Weights of a small transformer language model.
Size: 12 layers, width 512, 8 heads of 64.
Training: a variant of Adam for these matrices, 665M tokens, 10140 steps.
MLP neurons of a small language model. Each row is named by its layer, matrix (gate and up: input weights) and neuron, and shows model dimensions 96-351. Each number is 500 + 40 x the weight over its row's rms, rounded and kept within 0 to 999. Numbers have three digits each. A neuron's up and down rows have the sign that makes its largest values positive.
After each neuron's rows, "fires on" lists the tokens most often at its 100 highest values on Wikipedia text that the model never trained on.

L6.gate856:520479442495506486521528520487473508486521594522562478451577484480563503493550554595477387522526419558429456486518486553473475468523480559517470487529372543457509508476550554565484493475554466537487426445520455448553538487542530481514500440469527475495457488499485499494492536532487589468488508585498533546543499509501524563441552480528531548540426587468543587497515478493548543536463488503513500548451429490514483494564461494576506557566467489458528445469491501487437515402481501485534528552528476507529456504472546567474450533419477624564508519514521501453518477497539546426480501556447562543478540509441450532527451445508479450456467476424542520512503497501546465503543569489465447518440524541568473416472545559544493484547526557529529492543590518474465449481506490
L6.up856:561524504497541554527487445466477513500547576506503459526521483496510527449487473460508462464515462432466451445472511560510414579553465474610529509533545514517534566498532562518454525519467473558545456481451489523514465579565499507492477473515477464484494523514504536535443477549514531527458470560538496417472476531555408481474519455504502494486506519471454453509562523452514540486552513567491481511506483521430497436532409471468530506509507517553479457535430546474471534425501565490572456527519470501561450552461486503485530540499530566524505429516450532557480499474458495500458512462530529515499475554402415472510486518531459556447522512481537552600500486531475564470477530428513502515500489492509483489434521532553447481470582534492543531488579484542563552480548543
fires on: " and", ",", " /", " to", " &", " Jr"

L6.gate1111:507479491506495475525542549515502463563484625549496421521551543515530528500486517508540466502463466420465481566514510619457427521534551438554506480580439483470566484507501532530519486448545482552442464491479509513559497515468482491537625520520533491514467531532500497541497587588521513422488449557519521550488438542542513493544442491585494492479468475424529471534522488540537475481510513474572579581464498511494489448518449439537537501486446545454447505553478540456488500414563469487465432496602448505524499528513553532529501519498518616463471472477512472541466534560497535526482420570513466445508460476473446504476426484548520505463495529539541505522501519470511466503537585515499471551532443509461450476490553489466531542531514567484530526533526513472460529516496539
L6.up1111:530413484525539486459469488547487575549478548526439439473457601505422439439469468531487475494438513469510461502557510565459482528555521535514557530498549473496537574536494468527469514494579524521485479518471592570509503541436437522495422640486500439510503562493478470477488543424539508451533519541586504518464541470582461482484442554613460488474461469456523453471437492499520482509484583484581516504562505553544480512494503589492534456491487499413550467552413507523477462388564523503523533500533490568588518453528518518495501549537483537509531462526482513537534432510511521489485398481516520584543485425508454471535469522520521486512520593538533456496541406514446505468582465554552529479513523573462486497444484523466443506447567480490497503493519544532458434526487542
fires on: " and", ",", "/"

L3.gate848:443484532568514467472476546505520511446547482469497438531521537510573430474574453468476469458526463479474539479485572586514552540493516542474428460601448453550507530462523497526470503497488552528517511413486486497458551476525555493471523507507547508530495487564498518479573526523550575414448484504437525526453491505567594484477420505612538494519516537402521548487487456437485468515495498467579435527564494474568505503466506558484521501511465540489493470526546461490504464537519485508461500539420516444479551499487554468596465489443530505527563530450518504483456393524464539438505514596484442526447519517505493529444552473444503474470426495486565510505483459513444467482524573476453503476515487469455473524514467482491585510506439561434506510519534520457438463486534535
L3.up848:443592448575550481446480536565458524503454526493435503495555538511505527521491491466577599482518490519548489429395524503538543513536567533545487461588573520541540508477522459462428465526496470511524450537493466476533508505543480492513542488490466538408507465509504463473558427494476524496503468494437490517493479528549578458477489492469481445599526529485465497477408564482439545486583478507550535471576461517564453507465483553509489547521466546552521507547484532541527529491502549526504540484466490440446485512450509530508420540518509465512507510497496463505530449424457496448551534484495442506515541536572535484506500486563422491511510558544480505467530495485480495514474464539446473516438506523573421521588448446507494459478488499491476502536512504501547478513473512
fires on: ";", "\n", " -", " ("

L5.gate89:490461542501448498495521531499445390446509467467465513493553440481464460482443533498474480591479431540487533561483554488552529512534508560498518496567474395507463586456488502574501492503469542448575467392560487495434494409462463521509464506490510464463502480430466472498537518545478549520566593499469515502539471557570520538434430512467452438520454522474500463514558455515446512538444517491489456519511436436502459463502456588588510551557471533533527445509531429471518545485463516495414496534478498565456489491427488474445472488421477519542511480520526521461484459419554470524517507521455531459481534501518518525500535435455478491573536455454484472472465493479614424462606471484405487523474485476497483457566483486478550581544440517508478486531493470511541492459523488
L5.up89:488541482577552536478429509486487530515470496498496500512445555570526568568467492480537491562568407482527542523532531509466437576476390475497583538469489469520488528471500531533551560576449450497473500514519599515509457540500582534504474561438522460456524476496574513462556513552516469532594441457502568452469472522531574557505499576515486533500479513479472537468530459546467583564617477441478553508433490480431504586547460524461470468494462544509526513456554484485551485558449460427438473466544511483478506452478481490496437503477546513507519436524470577556427479515543527509500499501487549492518493533464491489541459534482509503475453460527610474496421465495520531504550515497518523475433508519465465537556494416516541536501502465558530506449525484501485471446486499
fires on: " for", " by", " of", "kar"

L7.gate520:506483515441478400517523505493530505515452443539469464450507433459465429532427473583469386511454487506428512523552454556531502437542535569492505489527496443547509461596509434521447438510549506537525474515476422457491476503435500527487473552532508461470484556522500472464507510530538517566507494500530519532532493495461533460425488487458475519487498482487558455518501497439495493506499508477545482527507493458490488426449494496527540561519534523444581456441564556472545509414501455483503430461418500524539507476428451458507517475457522463514529514423484538506463522546548448543446530507522515485508456463535448517478537474462480490539461485402469480571557497512507439483553502489403517513436512464516483511525479414468565489541548475433452507470492471501498489552495543
L7.up520:513541613570467487560486486513545472498494479490500469448542566471549497517499510453534495539486537468532478515515434483473488425423478507480481465449499502489498472602512536461416474531480495497501483461495481464520540527539483566546532531504476496459445534434550502460576486472534495496418447472527507460507606392450585565538535481542565498422534478482403524484458522505537531602451455475529556518496535490523471461450534511487428534558490518496549548509508477498556470483512490519499457516566535517465501540530470544494528432538453490442471478442458495509531505522542465521521419510504469460458423510489526520427520540504476515530545490488532457537451487507500563496468503449583481452458486500547512529449436506546512526482524507423578470548530471455475482503455483
fires on: " of", " and", ":", " in", "-", " "

L5.gate518:594524533508444523529485486486469455546489472528521390545538549512465496479512498482490483532428532453477450509534451589502510513452419513567564525546524475503481532506472523447519502560506501484506500493504481468498501533489509517484650436556487498531519490472498597441509598504499473520557451492467507487510534463516436537547485423529506473551443480529472619500588384555487462472495533471464535534517487479471566428594468472513487494479549582459544524516498493430568488438466483450603426469551488456491535474509477535493537509471498532471465506493491463531569500542498480469459455473463502500568547536469488427472512482421524435491514459507532583565491530508522458520472555503477536501543468498522440521506513471513532487588498493485461521494528495450539460488454459
L5.up518:534584440533468502520476460442466555587557555506518469529487444501451462508482483503489570510490524511505529533447517531475526620456472471552482521463469470486431484541525502496454553549497444475492551512504424549401497529468419550481510480531511453515482509489519527509507522451447490545527453423487528546522487545475489453521502492444552466528462463546495495532484495467461489472505574479408495510548445515462534471453484509503474523529509557483473522544464532431566517495483480472556570551515504532506499443499431477492587445523492507633456469530534523450529480503519489538491460442523527480517586515521438447532538514521529475538551467475586523513386411467494467503415517452546528464552495508516500559477459519513430528562507512495501418506451489501494451446481541
fires on: " to", " for", " of", " For", " To"

L3.gate303:467469458536455537489517503570414490508514475587462522469515541474530465492509499574469451466482525544465491517566557577558545433549448485503416511477496505457553516464506507547494482460581495483577564504533543463502492528468568542537558465485525529564550524561443521451497528525542493546453497474490459585452483476443452528497471499446471494521578450449462603499444497506433516502453523426489523536469458523531439513492454452464495579490473503485529461438503491451508571518502566557493463442541481497532490435528556524508493412461529499425545485489458504562466441552466449428492507459491443543497542527492530511593519537505509495445463494503472519504498445502479440514501496446506517505427533460418467564521513537564500512505514497573510444468477481435463502491565471
L3.up303:466521466511518564495425529516451482490512530518415553526506512577545498484487461514488498498507492524507484527534496548494533440524527475496443467543602536467504533502463471522460531410534516560487518540543542497497478534478539438521573516463512520509434432537472464501400507494549504510477541552491489506466456447556451573470493493495504488533533398440465521495432553428512493484458551536547470493540544518508518488474455494482505581484474579461574441451523542597513496558448529568496544506556508541517514512484515480520534473445454420441474490474488440483472469444450479455485469520476449535515584547522556480540512470521509539533535412529529488519594446472499470568469407521587472509444511485504547476503556521538468522609470518561483419440462411545508491528492509
fires on: " .", " L", " Pts", " IND"

L3.gate996:499502537507450424566511449471435524516486402507543467565572477545498449561527497525479465483484470502521505574547566559403487518471492546519544549513471455473466453489480462471509526547484428480481487431541455474545499540416500486515534536510485432521532441429512420511496488490489496444520460515435505496538506525546497492505493464540425575508449460461556453440664369561545503558463572517559524571469448485476515578448474507480550583489507513468501475470444436472460517519523474484479499474561463480443459520467509464526479485502449528516498446501518523519465494519561445515428548504501405557441487551491537486479471506477522501517435472527463541418487438453476490477518558473469516472584478463543413523517459493526516611469518512511458417558561526470568540513522498
L3.up996:519631522536488480527472510485505592501532519541462477535475512485504478554502496467509536505558494446525453484483527533499551552514417464480442527511473463581471578464454550444520493513491487466512523486466449543495431509564490556493482494523474475544469515488538491548568502498543461508520477470486518461471527462489551535577527493431550474576504401512522488484499480545539550472538485415387517481511496483473517597527502526456504577479460563568576487485519449430452451503503461504559528489461534490492479407501448409494551410525455550472514532483491443448520491545467449527526520537456531481552505434399523367534505544464507454508511477531504515526480430509472495519434535535485550466458544430511564493564500421526531551502512449466528554458463487481540538465506534
fires on: " of", " ", " with", " for"

L7.gate1234:533529453441492492480527583480449434501467519484490485448462416480520452508445540490432476433559487550428445483449499533495483515529513551582502543551512557506539560466574525457507488434504570506478461504486471463504476464476526538492503536501474470506458600561513422535458445467471566511497491510449488522483492514487529531382476481500489546511493470449599538415509512508467535455442536533523537500474479548424488496459434531500606554538547458494406467412525500481479500477490494476490459531505488484575522458506514488504534471509512553429535470490455483545484509493526521562485491532490495506558533454541504533440554522569499457535465471487573512505511511420566526481549513460493457519593507457587512461481501528496580491542581506497427560421526504460479533531495559
L7.up1234:540439553538539470490437485484443486528419544522502487468524536611466442489460462551474466519512550472572456501497425521501405494491489512550459510580536564534529543517508552469406505523542527483551506483522438437549463538441450497440482526538619386584345548490508488488505432452539519467558522572483523484551558474505425471493492560490491548463519476449485470491518489522460528537489514471545546492526529550472493538567488505502476544514502480475547494486438538496522516522559578530520546475464525517498447465525547512547579491412475499469480434394455492502506521538462535447523491474522504494482440492459472598440528542491485524497518433512508517523487475573515546507528436555477485552491442500429577531521471474600461516515520487520518531466513487512468492483520493
fires on: " and"

L3.gate762:463480537466492527500469519447487506512548417480504464580493553484531588503583552433464509472459486529442519454474479487473484442447508500541502510437465470462525503466546512523520433517549553432531489540508569504517446459547515453487497464510471548424515479519466491459531482449519565499454500422567522498499484450508510430463557560481543526547535479559487526581502487424373473495502544468446410515572542517496548555484504572546461440502541534517535544498488529535501508568483517465484547537518494485488444513533435459493499530556460490467514516473558517561503549485488544477476520552570482547544537508573475510505485441442482514468485488497431426531540451494470494441518497485546497498406509496505453520533466536576475507495481483489550464544514553523456458479524495
L3.up762:509494488451444504503507454553468499516491445604463424515538592507501599492543646529477531442507530469480482515510507481521549520459513554491464513540429609462480499460486453495521454506517509487453544461507571450484482522553426550456547465511535428526441494549506568543433468434493435550517462423479472477479514521481512544474530505532432482482518543493491509476480468515536572486523459493540497483540460418521475509560495531486533520490534530483545467473531478520529471539499527515553477480498503493548519501517499454544506505513446543525422375455452409493528422486535518497500490581493539510443481460496458551525524517519420490509412455535517514541461537509513487595519486530577473509512497455583531454437458449433538461498484487556499466428558509524452531489450488
fires on: "os", "s", "us", "res", " Das", " SB"

L7.gate18:518533568517532471550532510435489433579485416489534512537518523500463541507453489481477446484500498436476458558458448531524555567570449505584431478480498522502489504431494493485523482474397590498523563447483479520536560575453497483558512481544498498456423467472442508523482535584397520484434492451485509555520516445459479547456430513514531541481451510470511465551459504469545508576498532500535485522461522516536567493523506483424509432464608533478503447471569486500506552536509474505462523505516486549460498505536475547449525476571538539503446504508489591540455515544484509488505450469513451478542488523578549512479501554507510565448477504517535529452501508480533512576452569412563502538508496458507504490485474549560498551533475537532521493508501527490448467536522567
L7.up18:492586506516541540534496520557540514508403449459598530496495415484556536441482517567583477424526492504515530606480506487473419535601492521535514438464603524534454417513516492473453503530468483521491519507556509560500547540556491525516541500512484522518512461447531479533537465526494437557400468500498464519501549444453442496523525527408463554514491524430518527502446522505581539519572534534496548488545511434551491511508517457491502515486480465456454495585568528466550482526560461512542468498490544547434510494569571557501458415540555490501467463483511457511552477536505525522567464506503450517449515496482510488477523488526515488462462534553540472426477528548451568523529441492471503475464450491470446543482573470476543516488507470515540497557443524487556430533490522
fires on: ",", ".", ":", "′", "–"

L7.gate724:498541517523470548553561572473515495514520465539422527542482449483466511537558495455452519505521534516445466532471517491456472478520495534543550541534427555495510475500470461490515490446471551529540511430445527508467504483431511369509455583528520522498498517485516463513555583499427433515443497480483475540498472472533473528452440488527475442359599587452512495521510512441519481497502559494503455501417469525456569496587498563434548439474527496505524472421451468467442544591493489486461484559500474554548557529508542534470563495568495556506545487464497507442458446595488518501500507488478496548481445474480555532519508612448453474440489485465521521509478530495518494522488536520539489456476509517487497520530545509496515540597506493542488535452455545470485499546532505
L7.up724:519517502522521453513545576453470495525490412473504525543532507552488521497569460513556547527519524443525500514496480492406451522541525531492526481401437470431460478472434470467450488491470456530512526559510494496507492571532478523474551538527443514519461457445492535525489521522497520566426538475446550520515519537471395512474506533425483511480540504495467467534528493534495519482522516388461510543471564488465488470533563481508482487523435459531471427567446476505558497489486561467454427485539497456462523525505559552514457487527485508531532511481496556544500479485487545457443472571471512509471473487445541523534497558525534533500450509510431420472569448514476511488517571509514497480524431553452519575448555445552454464451466491569506432529476464522502444423514454
fires on: "'s", ":", "'", ","